config.toml
d_model = 192
d_mlp = 512
activation = "swiglu"
norm_eps = 1e-05
attn_scale = 0.125
init_std_up = 0.0254
lr = 0.0112
weight_decay = 0.012
lr_head = 0.00573
schedule = "wsd"
decay_fraction = 0.833
MLP neurons of a small language model. Each row is named by its layer, matrix (gate and up: input weights) and neuron, and shows model dimensions 112-175. Each number is 200 + 20 x the weight over its row's rms, rounded and kept within 0 to 999. A neuron's up and down rows have the sign that makes its largest values positive.
A block is one neuron, or neurons of one layer that tend to fire together. After each block is what it responds to, as a language model described it from the Wikipedia text at the highest values.

L8.gate76,173,192,129,248,208,189,188,174,225,202,202,189,196,211,208,229,206,194,207,193,231,190,231,197,212,200,225,189,175,217,197,211,197,216,205,213,211,186,181,201,200,194,191,210,179,190,201,219,192,196,193,192,197,199,219,169,192,187,171,220,168,172,199,198
L8.up76,193,208,237,234,180,185,178,211,225,203,196,229,210,166,205,227,209,224,207,180,173,184,226,221,185,189,214,213,218,180,214,172,226,196,190,229,197,248,188,191,221,166,225,183,206,191,173,197,183,216,206,208,209,186,202,184,169,197,213,188,197,194,197,212
L8.gate101,179,184,193,196,216,211,182,218,191,226,201,169,208,176,204,182,220,199,195,186,194,197,185,175,201,170,227,213,159,194,206,184,219,241,196,198,227,203,204,209,152,170,202,210,178,164,179,169,160,193,245,224,183,191,169,192,206,201,179,193,185,210,234,202
L8.up101,198,206,179,190,210,215,211,194,174,178,209,228,182,190,166,219,182,235,214,188,237,227,221,164,198,173,190,206,217,190,247,191,177,188,187,215,199,199,177,173,228,234,188,200,163,201,190,217,197,185,227,174,191,180,161,206,212,181,184,185,179,208,175,151
L8.gate198,200,202,180,199,194,218,238,173,174,185,174,174,203,226,189,194,181,223,184,169,159,222,184,207,180,177,210,211,190,178,241,225,197,192,185,185,174,212,194,212,220,216,209,205,226,171,208,210,203,191,225,201,227,220,184,198,195,190,201,171,198,176,181,197
L8.up198,190,205,197,202,199,203,209,191,182,216,184,186,240,217,242,208,185,190,192,198,150,194,205,238,187,181,210,180,215,213,190,171,232,233,203,202,188,229,210,194,173,199,230,232,201,176,232,190,204,215,209,192,212,169,205,194,176,177,179,184,237,210,193,212
L8.gate207,197,205,181,203,229,224,201,223,193,203,202,232,211,162,173,195,247,188,154,199,224,171,189,205,216,203,254,207,204,203,185,218,218,170,205,227,191,157,209,219,217,242,175,186,210,202,226,181,227,185,227,190,224,223,166,184,202,176,209,179,182,193,210,193
L8.up207,178,213,218,193,205,209,209,178,231,191,196,227,209,211,189,234,197,193,156,217,204,203,213,170,210,222,185,195,223,233,221,212,181,190,200,216,199,189,219,216,200,183,206,239,211,225,207,159,209,191,198,191,218,201,184,182,216,194,208,195,217,192,208,202
Description: Words that start a clause modifying a preceding noun, mostly relative that, which, who, whom, plus of after one and sentence-initial It.

L5.gate55,194,198,206,232,228,213,159,208,183,192,196,201,229,186,211,176,175,204,232,190,186,209,233,199,185,198,200,178,190,196,219,207,207,147,195,216,179,211,209,204,182,172,200,216,175,168,206,199,196,217,218,203,201,213,193,192,201,233,192,186,205,220,211,212
L5.up55,161,206,183,217,194,217,178,205,218,207,205,232,181,213,187,186,211,225,236,234,202,204,203,201,213,188,216,234,181,188,179,172,181,216,201,165,196,174,178,203,202,192,168,199,208,155,251,171,189,230,183,198,186,214,224,184,204,193,202,220,223,175,198,217
L5.gate75,222,174,231,190,151,181,211,185,183,151,169,201,166,211,228,202,169,184,175,223,236,207,198,210,182,177,230,207,204,182,182,205,199,214,191,198,187,239,188,187,221,192,193,205,186,181,168,175,210,183,205,180,174,206,190,191,199,201,201,172,190,236,185,180
L5.up75,185,214,187,207,185,206,198,188,212,187,184,190,210,213,228,184,191,229,190,173,199,177,172,178,204,233,232,205,177,225,186,181,236,159,185,180,193,159,182,206,256,186,199,224,185,195,210,222,180,223,228,212,203,181,206,152,215,197,218,205,202,201,207,185
L5.gate142,232,173,213,188,226,212,181,202,155,212,195,204,190,203,191,178,186,230,177,209,181,167,201,202,201,200,238,216,202,197,216,202,197,193,217,170,194,220,171,215,176,217,201,170,221,148,201,213,212,161,211,205,204,186,214,223,181,230,200,205,189,156,209,220
L5.up142,255,204,182,207,247,196,175,228,196,209,187,177,192,209,230,226,194,201,186,182,189,226,150,193,206,193,220,194,221,221,201,209,217,194,227,216,200,182,172,183,202,182,221,202,234,170,198,218,190,204,206,207,195,189,177,191,217,194,186,201,177,228,213,209
L5.gate344,212,167,213,194,208,237,194,198,190,170,220,210,187,193,188,183,201,199,227,209,220,193,178,209,214,186,213,170,193,227,181,198,191,208,180,226,196,215,204,200,178,235,189,202,202,149,241,177,185,163,205,185,194,202,184,210,212,180,206,222,170,200,172,196
L5.up344,189,190,217,204,192,191,187,177,211,218,179,175,194,195,216,211,224,195,171,205,201,191,191,185,212,218,221,214,167,201,217,210,186,191,207,232,234,203,181,232,222,202,222,206,218,192,156,181,166,212,225,169,193,236,169,212,193,188,169,166,173,222,200,173
Description: Determiners and words that point to or compare with something else in running prose, strongest on same in the same year or distance, also such as, other, this, each, that.

L8.gate196,218,169,193,206,213,208,168,187,206,222,239,165,163,179,181,195,190,184,194,211,218,211,169,165,203,178,197,245,202,244,233,183,226,185,190,181,222,170,173,210,218,190,213,198,198,183,201,199,192,211,202,203,193,173,204,195,207,196,203,205,173,191,176,210
L8.up196,206,189,216,211,213,209,224,203,222,222,177,134,188,182,176,169,169,226,228,199,195,184,208,229,179,180,204,189,178,194,229,200,207,228,168,192,188,205,184,220,184,207,192,199,211,163,183,189,199,198,189,178,188,177,190,234,209,192,230,179,181,160,223,204
L8.gate258,206,192,142,210,233,180,161,193,225,182,234,204,206,199,188,201,221,218,202,190,187,207,162,189,204,211,221,173,188,210,239,188,210,178,216,195,233,230,211,185,188,165,187,229,207,195,199,178,213,181,161,244,187,208,209,181,199,188,174,179,204,192,235,211
L8.up258,212,175,202,201,165,184,175,207,209,226,205,168,180,214,165,233,210,194,209,174,190,195,217,219,165,203,187,170,187,200,216,211,194,192,195,205,179,210,195,186,175,216,218,203,223,175,183,182,189,177,218,217,239,182,181,212,182,202,209,218,211,167,209,190
L8.gate268,159,211,179,214,206,263,175,165,196,175,215,224,155,203,179,234,187,228,228,204,225,228,183,162,188,222,181,205,187,213,201,257,172,178,178,205,207,175,185,204,211,218,188,239,197,217,212,215,176,184,216,214,211,193,190,213,172,242,202,197,197,139,198,191
L8.up268,171,187,212,206,218,196,197,212,201,220,184,199,196,197,179,228,206,184,214,198,189,201,218,222,196,220,210,168,199,192,208,230,200,181,193,235,195,195,215,180,211,188,209,216,212,187,220,203,196,210,204,229,217,183,186,190,185,201,215,207,211,115,183,198
L8.gate454,177,217,181,184,186,198,171,212,208,178,222,192,185,189,169,194,213,219,198,179,160,191,199,184,217,187,224,223,173,211,219,204,197,198,200,219,263,202,175,177,170,195,198,189,193,200,202,173,155,219,211,176,186,191,192,184,195,228,171,179,236,206,196,183
L8.up454,211,197,169,186,213,209,203,198,203,195,218,197,202,197,185,161,198,195,253,211,199,191,212,179,206,169,230,237,209,185,243,224,212,175,199,182,193,206,202,181,215,172,218,192,189,167,180,196,167,177,202,193,192,187,196,236,182,203,180,210,230,229,228,158
Description: Function words or verb endings that link to a following complement, strongest for "under" (came under, still under construction), also and, but, known as, than, announced.

L9.gate406,189,184,203,239,215,202,194,186,180,189,206,192,206,169,199,181,223,226,200,234,185,190,212,207,159,229,202,214,196,215,266,182,223,212,173,219,235,166,207,190,215,186,208,206,245,182,239,170,202,226,182,195,182,207,202,177,190,215,207,215,199,201,198,217
L9.up406,224,190,190,221,229,207,223,217,207,233,230,219,210,179,234,224,200,206,254,207,192,195,181,223,174,188,167,193,211,182,205,197,236,177,194,178,212,199,188,182,176,180,229,164,186,211,215,167,230,200,207,207,199,209,184,224,192,208,200,222,207,175,199,204
Description: Fires on short function-word-like pieces that start a longer word or name, such as And in Andrew/Anderson/André in tables, and For in Forest; also fires weakly on plain "on" and "for".

L8.gate182,192,184,215,193,217,194,181,184,219,220,171,190,211,191,221,174,196,229,167,194,205,172,198,228,178,177,193,189,256,210,155,195,181,206,197,184,239,191,200,205,229,205,192,201,182,242,206,208,184,197,219,186,212,197,170,222,181,196,185,207,229,179,183,241
L8.up182,167,211,207,231,215,208,223,173,197,192,214,190,217,217,198,215,187,213,181,193,248,178,196,211,188,198,190,217,196,185,221,233,194,182,190,170,218,204,209,235,162,203,192,212,191,195,184,207,197,163,192,236,161,207,220,218,159,186,198,186,210,198,197,219
L8.gate255,174,197,206,222,217,212,211,137,201,216,196,192,222,141,218,181,189,200,197,193,209,187,206,222,236,213,189,229,183,218,172,223,215,214,203,182,196,171,206,215,143,197,211,193,188,209,222,213,179,177,225,191,188,175,221,191,244,182,199,184,200,178,213,217
L8.up255,177,176,188,206,212,190,231,149,169,217,200,193,169,223,229,209,199,202,203,196,197,197,223,194,190,178,223,204,201,186,222,169,192,223,221,192,195,207,194,202,200,219,185,181,225,225,213,185,227,210,209,168,173,193,198,208,232,189,182,242,223,165,158,224
L8.gate498,251,198,221,197,198,179,187,199,183,201,210,211,229,167,191,179,210,202,203,167,231,169,192,197,193,180,210,192,201,234,199,198,189,186,202,228,223,195,194,173,190,172,196,200,197,240,225,187,165,190,214,194,184,220,205,211,238,182,188,169,203,180,195,194
L8.up498,193,174,191,217,174,200,232,204,212,219,173,140,230,277,183,187,228,182,190,184,212,172,187,208,192,196,208,210,208,218,193,172,211,199,193,144,223,203,192,216,179,247,211,174,210,181,172,213,187,225,226,208,222,153,187,200,187,189,205,202,179,220,183,191
L8.gate509,208,154,216,204,186,194,170,199,193,223,162,179,211,218,216,205,202,189,211,200,232,163,192,217,228,184,197,178,229,229,216,187,166,191,195,188,212,189,192,230,175,197,195,201,191,222,218,195,201,205,202,205,155,212,180,164,222,202,188,212,220,180,158,209
L8.up509,218,206,204,190,186,198,203,185,202,197,189,214,222,227,183,218,206,241,169,202,204,172,199,188,176,175,190,203,223,217,188,216,181,206,165,215,195,195,173,202,186,216,184,225,178,208,221,176,233,210,155,204,238,191,191,190,221,188,195,208,202,152,165,214
Description: Opening quotation marks mid-sentence that start a quoted phrase or title, as in a "leftover," and entitled "Formica Formations"; more weakly, first fragments of split words such as E(lroy), H(é)au, Bro(oklyn).

L9.gate347,172,173,216,225,187,197,184,193,193,180,195,198,204,207,218,201,215,199,205,227,207,199,198,216,184,197,229,193,216,191,224,186,209,210,183,188,211,215,152,212,183,215,173,163,217,206,182,194,218,220,198,176,198,212,161,202,176,221,190,213,204,213,177,229
L9.up347,203,209,178,211,198,201,178,198,206,196,199,195,165,229,217,203,244,194,197,183,194,193,209,183,199,193,198,201,195,195,239,215,227,169,226,180,194,197,226,205,161,206,169,184,199,216,183,175,166,214,227,174,180,195,191,218,175,212,219,213,219,212,190,215
Description: Final pieces of split adjectives right before the noun they modify, e.g. consider-able, g-reat, effic-ient, perf-ect, plus possessive 's.

L5.gate90,207,174,214,197,214,185,170,195,198,202,177,217,200,219,213,210,203,208,201,136,192,188,204,212,226,199,222,190,182,190,196,210,224,228,189,211,191,192,214,261,157,193,182,189,214,195,212,186,196,209,172,209,212,212,233,202,157,203,196,197,207,175,211,167
L5.up90,204,180,186,213,213,206,232,221,198,222,202,187,212,211,167,210,194,214,186,210,208,212,184,165,236,190,180,200,180,225,172,171,174,213,199,237,213,214,184,239,150,191,187,182,234,189,198,217,195,181,188,203,207,223,182,194,212,225,183,206,203,212,206,201
L5.gate294,187,157,168,191,214,199,217,168,229,221,213,204,201,203,181,206,217,182,200,220,212,193,182,171,198,190,209,199,202,185,203,220,225,201,225,167,212,202,220,204,165,198,202,185,176,192,194,222,207,202,185,192,181,234,189,191,210,232,183,216,168,177,173,198
L5.up294,204,194,174,209,219,229,161,216,185,184,207,190,202,169,196,190,201,234,220,159,196,226,180,184,210,180,206,216,181,222,204,194,172,193,215,172,211,210,180,243,213,197,228,184,174,208,203,218,220,185,177,185,223,228,197,219,198,166,231,225,213,210,175,173
L5.gate336,205,202,242,212,213,200,179,216,169,203,190,165,204,224,193,199,193,192,183,221,209,233,217,196,221,158,225,191,204,207,252,196,198,178,248,200,196,177,212,217,128,195,187,174,170,223,184,197,200,211,186,233,174,221,223,208,200,217,170,244,199,203,181,157
L5.up336,220,221,200,194,175,210,197,184,212,208,217,162,179,219,234,201,173,197,230,181,224,194,197,190,189,193,194,187,234,218,228,167,182,212,174,221,203,235,201,208,150,179,200,174,237,187,205,172,209,250,210,194,173,167,215,212,168,194,200,199,165,182,180,204
L5.gate410,217,170,234,178,183,197,239,196,208,173,198,144,234,211,191,204,224,211,223,206,202,174,242,178,216,184,203,197,196,231,214,223,172,207,134,235,190,180,216,234,226,235,185,201,209,167,203,235,215,219,211,208,198,230,191,178,197,190,209,204,195,189,219,215
L5.up410,186,221,178,242,247,184,178,224,222,172,228,202,196,168,238,179,190,225,210,212,219,235,200,212,196,170,192,209,194,186,215,160,209,220,187,201,181,174,180,207,196,194,192,211,183,211,205,186,241,163,146,241,177,209,221,200,163,234,218,180,207,183,192,168
Description: Final pieces that finish a split word, especially ordinal endings (fif-th, thirteent-h, 11-th) and superlative/adjective endings (larg-est, import-ant, typ-ical).

L9.gate445,180,196,170,206,222,213,203,170,191,168,160,181,188,188,213,188,168,203,207,186,236,194,207,213,219,221,216,182,202,202,181,212,206,194,228,172,189,209,195,204,184,176,190,202,194,195,148,190,165,225,196,197,181,235,227,234,185,225,189,210,217,166,183,185
L9.up445,197,194,178,205,214,194,168,198,193,200,203,158,199,201,207,202,187,202,210,188,214,211,212,229,184,211,194,202,161,212,153,195,219,190,180,210,207,223,182,219,202,211,210,224,206,234,184,233,196,195,164,228,228,185,180,217,184,187,178,238,183,195,198,207
Description: Fires on a standalone w or W token that begins a split word, such as weekend, witnesses, way, wind; weaker on States after United and on mid-word fragments.

L8.gate84,187,194,207,212,221,199,239,189,237,209,162,173,123,228,198,205,180,196,177,209,185,207,222,213,225,206,188,216,220,213,215,218,204,218,189,218,221,201,207,231,235,196,202,206,190,147,190,208,188,209,191,196,202,198,210,185,218,176,214,194,188,202,203,221
L8.up84,176,180,198,216,217,192,213,166,163,191,216,173,222,200,208,192,245,185,211,204,185,175,202,197,214,177,198,205,196,192,160,199,159,209,205,171,176,194,192,201,203,195,204,191,254,200,198,181,205,188,190,222,182,200,192,217,177,203,180,187,184,179,158,221
L8.gate144,175,150,248,180,164,191,224,196,221,182,204,202,199,161,192,211,186,183,231,208,177,229,197,184,171,187,212,204,190,201,189,198,177,184,197,195,203,185,241,172,193,203,208,227,229,181,198,195,214,181,158,203,197,208,184,158,210,216,211,180,226,186,207,167
L8.up144,214,182,202,170,206,167,202,220,203,206,221,189,174,209,214,203,176,213,184,213,182,196,213,201,248,208,181,191,196,188,219,189,186,202,178,200,191,242,172,196,187,205,205,236,183,166,208,204,202,207,202,221,274,214,184,174,164,194,197,188,203,193,233,202
L8.gate162,197,206,201,192,206,188,161,214,200,242,169,193,215,180,223,218,173,192,187,180,193,205,204,220,215,171,212,226,230,201,177,184,210,190,196,201,172,200,206,197,231,178,187,210,245,185,182,212,198,222,202,205,195,223,204,177,164,239,189,194,188,205,213,229
L8.up162,222,193,180,186,206,202,172,201,193,193,156,197,190,198,191,184,186,165,198,188,218,198,215,204,185,179,190,231,211,227,211,199,194,207,187,225,167,223,193,161,228,175,151,192,204,222,208,225,188,212,148,210,180,194,221,225,190,192,184,209,201,178,206,229
L8.gate448,215,188,189,237,202,224,209,171,188,210,197,229,118,206,227,191,180,180,177,217,197,223,214,209,197,158,215,189,219,222,183,212,207,218,214,223,182,209,225,194,172,220,231,229,221,221,205,243,215,201,216,186,201,221,236,185,227,195,215,199,179,190,204,256
L8.up448,218,208,203,201,185,201,220,182,196,210,223,191,179,161,200,182,171,185,202,197,205,195,230,197,214,170,222,207,191,208,194,201,226,211,174,222,196,202,207,209,167,163,196,206,167,195,221,195,205,211,197,205,238,196,204,207,170,198,209,230,203,182,203,204
Description: Split-off w or W letter pieces that begin a word, such as w+indow, w+agons, W+ednesday, screen+w+riter, and W for a win in sports results tables.

L5.gate36,223,202,176,163,230,197,176,176,207,199,217,200,210,193,207,177,184,224,209,201,189,158,212,236,204,201,159,207,168,248,249,181,207,192,193,165,227,195,212,215,193,181,209,233,192,195,200,223,217,234,207,189,211,188,200,201,171,215,209,194,232,204,230,197
L5.up36,205,220,172,202,193,216,185,203,213,194,215,224,190,203,177,191,198,205,199,211,192,169,163,202,208,176,188,223,237,195,152,194,176,215,232,183,180,191,186,195,223,208,230,228,226,197,217,174,229,188,188,199,211,165,226,180,205,219,206,220,195,185,207,228
L5.gate129,189,169,210,167,219,200,252,187,186,162,177,232,204,213,254,207,187,180,195,218,240,196,216,200,209,216,201,163,226,207,224,193,195,203,225,167,218,214,215,156,188,163,203,190,213,170,211,251,175,199,179,178,161,198,192,191,174,183,205,165,220,186,189,183
L5.up129,210,255,220,205,225,227,172,179,200,221,198,190,216,206,200,188,191,184,175,158,208,201,198,218,193,199,205,180,149,202,212,181,228,225,224,187,197,227,200,229,216,182,186,179,219,205,205,181,216,205,196,214,185,140,213,210,223,180,209,196,198,191,178,204
L5.gate173,211,205,192,186,196,228,176,199,211,216,211,144,180,199,166,221,203,176,231,190,226,179,201,176,158,189,196,227,187,166,230,220,215,209,163,200,182,215,180,222,152,191,195,226,237,161,200,226,196,202,183,203,192,240,192,191,210,210,222,174,219,169,197,188
L5.up173,205,176,192,232,231,206,212,199,151,210,213,187,207,169,212,190,207,218,215,190,216,203,234,161,228,182,182,217,215,196,184,208,204,214,197,209,199,225,191,180,216,185,208,223,217,202,215,238,209,229,201,202,206,198,193,186,196,176,201,167,203,181,229,213
L5.gate385,241,162,193,209,205,210,183,201,189,214,157,178,151,190,173,169,194,227,175,185,190,204,237,192,203,209,194,202,181,215,205,214,223,180,208,169,215,204,181,203,203,185,210,217,196,182,178,202,225,233,207,178,228,198,179,196,176,219,202,196,230,203,187,194
L5.up385,226,175,212,198,233,165,219,229,174,159,217,216,169,228,197,199,193,194,220,178,220,152,233,208,239,196,193,161,209,199,175,190,228,188,207,218,217,204,215,216,201,179,212,203,174,220,234,223,206,161,173,186,199,191,251,185,202,178,199,223,267,164,194,185
Description: Word-internal pieces starting a second part of a word (for-ec-ast, renter-oc-cupied, nan-od-evices), plus prepositions after nouns (on, with, about, through).

L5.gate58,203,233,197,204,180,208,213,188,185,230,229,187,201,154,172,202,186,214,198,173,177,200,216,203,209,192,228,206,206,198,181,191,180,193,209,178,200,210,228,202,200,203,181,216,215,212,210,185,231,235,200,165,189,213,172,204,196,227,206,182,203,195,199,214
L5.up58,178,212,181,190,189,214,199,213,145,218,252,172,180,228,225,207,212,178,222,208,236,203,192,224,200,190,208,185,207,165,220,182,185,186,196,176,194,195,190,203,242,181,171,171,199,216,172,200,216,171,216,163,218,199,176,170,191,228,206,233,200,175,168,192
L5.gate251,213,174,189,203,221,210,205,173,188,161,243,196,197,196,177,187,186,207,175,188,201,217,198,212,200,185,202,234,234,187,226,232,164,189,195,200,215,230,222,211,133,207,218,178,228,216,209,180,189,191,206,202,167,211,192,187,216,190,196,241,214,217,231,192
L5.up251,189,200,188,207,192,177,216,201,194,191,225,225,198,185,174,173,173,175,204,176,193,245,192,214,227,214,203,211,206,216,237,194,206,235,167,202,207,208,224,216,175,202,228,174,195,199,238,191,214,208,187,173,163,236,173,175,199,200,246,229,163,205,218,227
L5.gate351,182,235,207,249,219,204,201,210,209,218,202,207,223,180,191,200,213,242,213,204,231,207,200,169,150,231,229,193,200,189,180,179,215,186,154,167,201,173,182,209,166,215,190,218,214,192,188,200,183,197,213,174,208,185,178,197,198,221,213,193,189,188,244,176
L5.up351,218,204,206,215,204,196,218,203,230,186,210,226,172,194,215,234,187,171,213,201,197,196,209,202,189,191,178,181,202,199,225,236,216,187,177,177,189,217,215,185,215,188,195,206,228,202,230,196,148,209,199,219,207,198,203,244,199,208,205,181,206,165,193,190
L5.gate406,198,222,185,185,178,209,167,182,206,193,196,212,191,251,173,215,217,191,230,192,219,168,215,181,183,200,204,250,185,209,188,195,175,207,198,209,182,206,173,223,216,171,193,181,198,210,177,184,245,185,218,184,223,233,190,191,242,203,203,221,208,208,189,158
L5.up406,216,197,185,173,205,211,184,176,193,205,190,158,179,198,209,207,194,222,198,185,221,190,210,212,226,175,212,212,210,209,246,196,185,230,209,202,200,200,200,221,242,193,173,174,226,167,212,206,238,180,185,205,186,208,208,162,235,246,202,194,170,198,191,202
Description: Middle word pieces, above all andid in Candidate in election results table headers, plus scattered fragments and symbols (ens in Census, /, Gold) in tables, URLs and section starts.

L5.gate16,217,215,191,178,190,212,235,179,220,189,161,178,171,213,215,229,185,208,181,208,192,178,205,195,179,187,191,188,196,220,187,233,225,220,202,170,196,190,228,229,178,207,232,215,184,195,204,179,181,166,202,195,175,203,211,202,213,217,188,194,181,180,213,201
L5.up16,218,228,191,211,171,161,220,216,195,205,203,200,191,227,202,229,187,198,199,200,192,194,206,196,199,191,199,196,203,208,192,195,206,209,172,187,189,169,199,229,221,217,198,178,191,181,188,180,186,231,188,205,204,208,231,214,200,172,174,188,251,202,203,211
L5.gate188,203,230,203,168,175,200,211,197,184,210,176,182,176,204,188,173,210,190,237,229,217,206,200,229,192,193,188,203,191,210,192,181,261,209,230,220,223,206,169,187,193,210,160,215,191,197,212,214,222,200,235,191,179,237,197,212,201,206,201,208,198,201,208,233
L5.up188,205,212,205,187,190,170,149,207,196,190,184,199,166,216,211,218,222,195,186,175,182,221,233,202,172,194,217,198,198,206,203,221,212,192,197,199,163,234,235,204,182,189,213,215,219,216,173,172,210,220,243,213,199,227,207,184,185,219,228,206,181,224,247,199
L5.gate224,218,194,177,197,223,221,176,190,198,205,212,159,206,228,212,187,194,179,215,217,198,197,239,209,199,168,188,194,137,179,171,199,189,177,213,195,169,239,194,186,196,188,199,205,218,193,150,177,189,195,210,196,224,211,228,206,198,145,191,212,235,203,186,196
L5.up224,222,181,158,196,223,153,231,230,201,216,209,208,184,225,237,192,191,174,171,169,216,200,231,208,225,189,195,222,185,210,201,205,236,221,197,173,185,216,197,208,179,217,202,253,208,151,202,198,185,205,180,176,182,218,208,196,166,203,160,218,205,205,226,187
L5.gate289,185,176,167,210,194,199,218,253,178,221,175,207,192,252,193,221,190,188,206,181,209,216,204,191,206,216,184,201,204,195,212,190,180,194,202,213,217,238,182,213,237,182,222,182,192,182,257,156,215,207,179,182,210,155,176,198,208,206,194,194,174,197,205,213
L5.up289,195,221,187,227,183,159,188,200,190,204,198,191,184,207,194,196,193,193,193,177,226,190,192,189,203,232,189,226,209,174,207,208,233,207,164,225,209,192,145,200,220,240,188,219,234,233,172,172,200,209,203,196,157,247,169,226,211,162,173,203,206,197,232,208
Description: Word-piece tokens inside split words, especially "w" and "th" (a-w-areness, mon-th-s), plus "-ly" endings as in newly, widely, and "later" after "was".

L9.gate458,198,198,178,241,216,228,168,208,216,187,226,222,205,198,202,163,173,218,167,160,185,188,192,236,203,242,216,173,217,181,193,179,159,204,198,221,214,236,220,200,154,210,216,194,193,181,210,207,203,208,212,184,213,192,197,212,192,207,157,224,195,190,196,222
L9.up458,218,224,206,187,200,209,217,179,215,217,193,183,182,208,238,182,220,220,206,172,170,217,188,195,213,201,198,187,200,208,242,172,180,198,203,241,224,196,193,257,187,168,200,216,167,194,197,186,203,192,226,181,216,191,184,207,188,181,213,170,158,189,235,188
Description: Determiners like the, that, this, such after a preposition or verb (in the, recreate that), plus the "=" closing a Wikipedia article title line.